MLP neurons of a small language model. Each row is named by its layer, matrix (gate and up: input weights) and neuron, and shows model dimensions 0-63. Each number is 128 + 32 x the weight over its row's rms, rounded and kept within 0 to 255. A neuron's up and down rows have the sign that makes its largest values positive.
After each neuron's rows, "fires on" lists the tokens most often at its 100 highest values on Wikipedia text that the model never trained on.

L4.gate14 [131  99 160 143 154 152 122 106 179  91 116 128  91  94 145  99 157 146 155  93 133 124  94 162 150 126 116  91 107 156 123 184 115 123 144 194 169 112 141 116 134  91  89 161  94 170 127 112 114 123 219 141 141 129 111 128 138  92 192 153 103 105 130  82]
L4.up14 [121 185 162 126 104 117  89 136 136 148 101  98 112 122  95 102 133 157  73  74 129  32 122 147 141 177  85 159 137 172 131 139  97  64 131 166  92 134 121 160 126 102 176 139 119 114 103 159  58 166 142 128 125 152 153 141 147 114 105 103 201 149 142 129]
fires on: " al", " del", " Al", " human", "ed", " inter"

L4.gate456 [ 86 164 139 104 178  42 148 160  80  46 136 145 113 108  72 129 117 115 177 102 136 166  46 150 131 174 101 118 130 116  84 128 170 150 180 139 163 222 158 146 156 119 153 141 144 127 119 143 108 143 162 137 103 190 177  86 160  91 160 126 100 131 125 137]
L4.up456 [165 136 158  96 199 111 128 143 157 131  88 156 101 123 122 136  86 173 137 104  54 140 119 179  85 112 122 152 120 110  67 138 121  78 102 134 154 100 124 138 113 103  91 142 120 130  61 174 111  84 124 173 114 128 125  90 163 128 147 107 144 162 123 176]
fires on: "5", "000", "6", "8", "7", " million"

L4.gate415 [175 108 137 135 153 193 179 118 125  73 120 152  74 181 158 139 137 169 135 125 125 106 184 107 156 101 132 189 106 174  76 109 139 119 118 121 122  88  98 110  82 147  91 160 144 129 134 159 155  73 145 149 169  83 174 136 119  91  93 120 105  73 132 163]
L4.up415 [164 138  90 141 173 126  99  87 141 115  95 114 110 157 135 115 134 151 202  74  66 157 135 119 118 145 114 154 149 194 117 139 130 136 132 125 120  92 142 148 131 171 147  86 140 196 128  97 121 111 133 102 190 154 135 156 120 136 125  39  66 158  86 112]
fires on: "  ", " cor", " Col", " Conn", "pp"

L6.gate63 [131 102 173 142 126 166 112 110 120 117 111 199  99 129 107 139 145 119  97 117 133 159 103 128  95  99 143 127 215 169 147 135 155  99 139 149 106 139 173  75 163  68 108 103 142 110 164 102  76 111 115 172  58 133 142 137 162 102 120 127 126 120 162 190]
L6.up63 [115 172 138 131  75 142 162  99  87 144 185 110  99 112  89  72 127 125 155 145 128  81 112 154 166 119 169 113 158 138  99 146 199 146 122 135 144 106 109 128 129 134 136 128 122 119 152 167 183 141 176 137 147 119 123 139  85 113  93 153 142  89 104  84]
fires on: "%", " United", " 6", " 2", "up"

L2.gate108 [130  84 126 115 147 130 107 211 116 115 155 154 127 106 134 148 148 183  79 141  93 152 167  89  96 106 144 165 150 107 120 202 167 125 106 173 132 127 154  73 124  95  90 218 163  91 118  94 154 102 151 138 123  55 140 157 118 136 165 148 118  91 149 141]
L2.up108 [114  48 142 133 141  93 137  91 133 185 135 146  71 148 122  67  99 107 172 117 107 132 154  76 174 154 133 175 100 137 156 164  80 169  90 125 122  58 123 127 127 154 179  73 113 198  95 150 116 103  63 130 134 102 163 113 127 113 186 150 184 130 125 162]
fires on: " res", " Res", " diss", " Ras", " Mo"

L6.gate453 [116 181 109  77  85  61 158 141 121 132 126 159 134 122 175 131 113  60 153 163  81 146 114 105 141 146 139 198 149 164  57  82  97 109 118  72 139 134 118 154 125 156 128  70 103 110 113 118 109 153 159 109 122  93 177 103 136  95 127 162 165 126  88 145]
L6.up453 [ 93 122 108 107 110  66 180 236 122 110 168 137 109  92 133 121 149 117 132 168  90 144 120 104 136 119  65 158 140 163 137 124 150 155  82 127 119 147 164 138 141 193 154 112 113 150 108 199  84  78 113 138 142 138 190 150 161 130 157 109  87 140  96 121]
fires on: ")", "  ", "s", "z", " or"

L2.gate232 [ 73 154 113 120 153 166  91 101 126 139 119  86 118 178 101 125 137 108 151 166  46 139 123 117 213 173 156 134 147 133 109 112  89 177 161 138  53 103 112 119 171 145 127 120 124 110 163 112 151 100 166 190 136  82 165  86 130 144 190 161 127  80 131 152]
L2.up232 [121 190  64 140  88 139 123  95 125 171 167 100  80 120 132 118 140 150 102 145 111 103 111 123 166 146 119 222 165  59 141  50 144 167 143 155  79 134 116 127 101 117 113 128 159 125 105 185 128 130 125 127 153 118  81 108 107 167 192 109 163 123 100 118]
fires on: "\\", ")", "  ", "ig", " code", " MF"

L4.gate367 [146 163  78 131 108 115 156 173 144 140 107 124  99 165 111  82 134 134 105 132  84  66  81 149 175 108 159 172  87 124 142 104  50 137  56 113 133 165 129 183 125 143 157  85  67  68 131 121 137 125 142 101 142 116 142 121 125  71 162  96 162 144  74 171]
L4.up367 [143 114  92 160 112 141 143 127 114 106 124  46 124 163 137 118 144 103  90 135 154 166 110 116 144 133 157 137 123  82 212 145 139 168  90 150 191  69  99  72 139 139 148 110 115  75 108 101 112 194 148 121 147 176 170 129 110 119 172 158 121 123  90 127]
fires on: ":", "s", "imi", " role", " Cast", "ou"

L9.gate484 [111 146  89 104 107 114  90 157 130 130 113 101 162  76 140 125 122  87  99 148  74 103 131 169  96 129 112 118  93 111 123 130 130 143 111 149  94 106  54  65  99 196  98 159 132 115  77 121 134 169 134 174 107 127 102 141  97  90 141 112  84 116 146 137]
L9.up484 [149 191 116 137 110 167  92  93 178 161 113 116 123  92 108  73  75 114 141 156  85 144 183 194 112  92 134 204 153 101 159 128 173 139 146 177 150 130 148  89 146  93 109 139 172 143 126 182  65  48 153 152 111 157 136 149 154 115 146 112 175 106 150 158]
fires on: " \"", " un", "/", "-", "_"

L2.gate211 [170 119 109 116  88 185  91 125 151 171 158  76 122 131 161 111 104 139 119 116 109  92 191  64 167 105  93 134 155  94 131 105 151 151 111 188 166 153 112 121 142 105 135 117 141 181 124 123 190  99 159 124 163 203 113 190  88 135 132 136 124  90 118 126]
L2.up211 [114 168 117 138  86 112 116  85 131  80 187  78  61  71 118 127  98 151 146 125 114 157 148 109 127 137  67 115 143 151 189 112 110 105 145 118 173 149 128 187  75  98 136 112 152 236  79 174  90 161 112 112  97 131 146 151 125 137 127 120 119 150 124  51]
fires on: " name", " i", " term", " title", "name"

L5.gate143 [147 161 151 131 175  85  91 126 128 117  75 134 101  90 154 162 131  68  94 172 132 140 184 140  64  36 110 176 145 145 108  86  94 164 189 152 176 161 115 116  96 148  61 150 109 107 113  99  80  93  92 140 142 113 154 165 164 140 126  70 181  76 151  97]
L5.up143 [126 123 100  95 144 161 142 106  94 106  75 173  56 165 169 124 167 125  78 133 141 153  98 155 120  45 100 105 164 181 118 182 122 145 106 157 149 115 162 159 125 123  78 116 111  94 146 133 150 149 109  86 101 172  85 144 100 159 180 185 145 134 135 129]
fires on: " /", " her", " she", " professional"

L2.gate393 [169 107 149 117 111 157 149 136 121 136  63 150 164 119 124 147 146 174 152 147 140 151 106  57 112 100  49 196 159 134 117 113 142  92 168 145 110 151 131 101 129 127 101 122 100  90 154 118 108 118 194 153  85 123 106 151 144  93 166  84 187 116 120 149]
L2.up393 [192 119 154 121  94 206 164  74  89 139 109 111 102 130 111 125 212 177 111 147 147 136 118 126  92 135 108 182 148 183 135 128 146 133 167 181  91  89 123 147 146 157 141 118 115 117 144 108 145 149 135 149 132 133 103 128 114 144 166  34 129 171 114 156]
fires on: " 0", " due", " 2", "  ", " 6", " ag"

L5.gate257 [114 117 142 217  52 134 146 134 164 117 130 134  74 147 115 141 145  54 168  58 115  74 100 152 148 122 109 179 118  74 134 194  97  96 141 133 200 128  57 136 150 170 125 132 159 139 156 135 155 139 155 142 151 107 117 121  84 180 103 140 168 106 113 127]
L5.up257 [187 173  98 186 107 133 180  87 154 113 132 162 147 128 138 129 245 113 132 137 194 124 146 143 176 164 102  72 154 133  94 141 143 123 159 152 184 179 117 154 124 170 161  88 138 124  71 125 157 130 126 125  97  87 100  80 111 106  73 106 135 105  94 133]
fires on: ".", " +", " −", " High", " ±"

L9.gate191 [131 139 139 185 158 102 119 174 118 100  82 170 111 120 162 171  54 138 141  95 127 137 146 113 118 107 185  93  70 146 162 152 102 111 131  92 110 165 120 107 126 161 134  92 149 151 158 145 157 126 125 133 144 117 145 107 164 119 150 128 156 130 103 122]
L9.up191 [139 139 138 169 108 124 187 131 128 116 195 128 165 186 103 133 111 118  88 115 166  56 147 204 147 119 191 114 130  52 123 151 123 154 115 105 123 140 112 102 122  97 182  77 160 144 116 171 100 110 148 112 152 172  67 104  81 143  95 111 112 105 161 154]
fires on: ".", ","

L9.gate7 [166 134 134 104 190 112 121 163 127 151 133 146 183 101 165 163  75 106 140 143 102 108 120 147 173 135 116 135 118  87 159 129 115 120 184 110  74 156 116 134 131 148 197 143 130 129 155  83 133  83  83 153 161 106 149 193 136  97  87 109 111  82 152 156]
L9.up7 [114 123 115  80 161 177 154 144 140 135  81 180 156  87 202 140 126  90 185 152 113  66 155 131  94 100  78  63 137 119 108  83 113 123 107  95 185 102  67 105  91  76  76 143 142 122 111  98 123 154 100 126 171 191 121 167 112 193 122  93 109 115  92 180]
fires on: "-", "\n\n", "–", " Aut"

L6.gate476 [189  95 157 105  95 138 137 212 156 107 172 174  81 118 133 132 118 156 165 143  79 155 134  91 107 134 144  97 150 126  90 124 127 117  98 197 120 105  89  93 128  81 118 165 162 146 122 159 136 179 121 151 123 128 136 111 119 149 155 101 134  87 227 205]
L6.up476 [142 169 188 127 154  80 168  88 140 113 103  93 147 114  78 161 112 143 131 196 108 105  98 194 105 134 130  99 111  84 112 154 114 120 169 162 110 152  84 190 127 139 109 110  62 130 104 176  71 109 143  83 135 138 143 165 129 179 120 125 154 114 156 156]
fires on: "-", "_", "=", "\\", " 12"

L2.gate165 [143 158  86  55 133 163 143 183 189 132  73 126  65 152  91 108 148 126 129  75  11  92 122 162 122  49 127 133 112 132 165 123 145 157 119 160 118 100 107 117 133 156 152 124  90 112  88 160  66 169 154 145 112 162 119 181 109  96 101 133 146 185 109 139]
L2.up165 [136 163 191 139 153 182 175  90 151 141  73 119  88 148 107 101 131 125 148 122 113 101 173 157 120 134 102 144  67 130 118 131 172 139 151 179 126 125 183  98 131 153 163 100  64 162 121 163  87 137 119 103 166 139  65  85 172 155 171 125 148 139 131 125]
fires on: "  ", " producer", " Am", " pick", " am"

L6.gate198 [148 106 125 156 158 172 114  98 114  39 151 135 155 128  96  96 156 127 123 144 121 123 150  95 127 124 144 161 143  54 163  95 107 122 175 121 127 153 122  80 142 100 149 130 137 142 112 105 108 134 115 149 111 129 108  88 157 157 144 105 223 119 134 155]
L6.up198 [161 149 126 101 148 200 116  99 163 148 106 179 145  77  77 185 136 105 167  79  96  91 130 118 133 126 135 160 151 125 177 154 114 180 121 147 162 158 230 125 136  95  94  91  98 149 142 120 127 118 105 149 113 121  68 110 135 137  98 151 120 146  95 150]
fires on: "–", " Ru", " At", "ivers"

L5.gate96 [128 166 130 117 141 113 129 139 175 128 143 123 115 160 129 120  89 118 143  92 149 153 156 121 154  97 165  84 147 145 115 104 161 139  98 174 110 189 126 113  51 198 172 104 174 131 143 156 144  98 144 158 143 107 144 171 100  84 127 100 122 140 134 134]
L5.up96 [158 102 121 145 123  90 126 126 108  85  83 144 159 122 194 160 155 104 146 135  72 163  98 135  96  88 160 133  67 135 143 111  89 140  98 134  82  87 138 151 148 166 116  99 172  82  98 144 135  98 114 127 143  89 108 127 128 118 149 127 139 129 120  72]
fires on: " res", " o", " po", "ho", " am", "b"

L9.gate323 [ 61 156  80 116 147 125  91 198 152 132 104 133 132 120 145  83 104 129  82 170 123 118 144 111 163 166  67 146 127 132 113 125 104 135  98 103 110 131  72 112 153 113 138 172 137 117 153 105 106 108 131 166  43 109 159  81 156  77 129 164 113  96 130 182]
L9.up323 [120 166 138 152 122  90 118 197 173 139 185 117 126  99 161  60 120  75  91  84 109 113 133  57 170 101  98 139 113 150 156 175 144 105  82 146  88 112 149  43 135 121 105 138 154 161 139 111 111 140 158 149  67 110 110  90 134 185 106 105  88 134 117 128]
fires on: " (", " ‘", ")"

L4.gate61 [ 86 192 156 102 141 108 125 157 159 166 116 127  80 116 125 119  91 158 129 119 120 165 124 134 127 135 163 133 152  31 143 142 138 128 114 151 142 169 139 118 101 132 100  40 147 142 126 111  75  77 164 181 101 163 171 110 169 153 166  73 107 131 159 183]
L4.up61 [ 69 109 159 104 146  90 171 131  80 134  91 131 104 157  90 126 138 131 130  93 104 125 119 186 157 138 184 135  86  63  60  76 135 161 132 152 178 199 143 102 160  72 147 108 128 143 113  90  87  89 172  87 140 109 181 135 143 134 157 143 107 169 133 161]
fires on: "1", "0", "8", "5", "6", "2"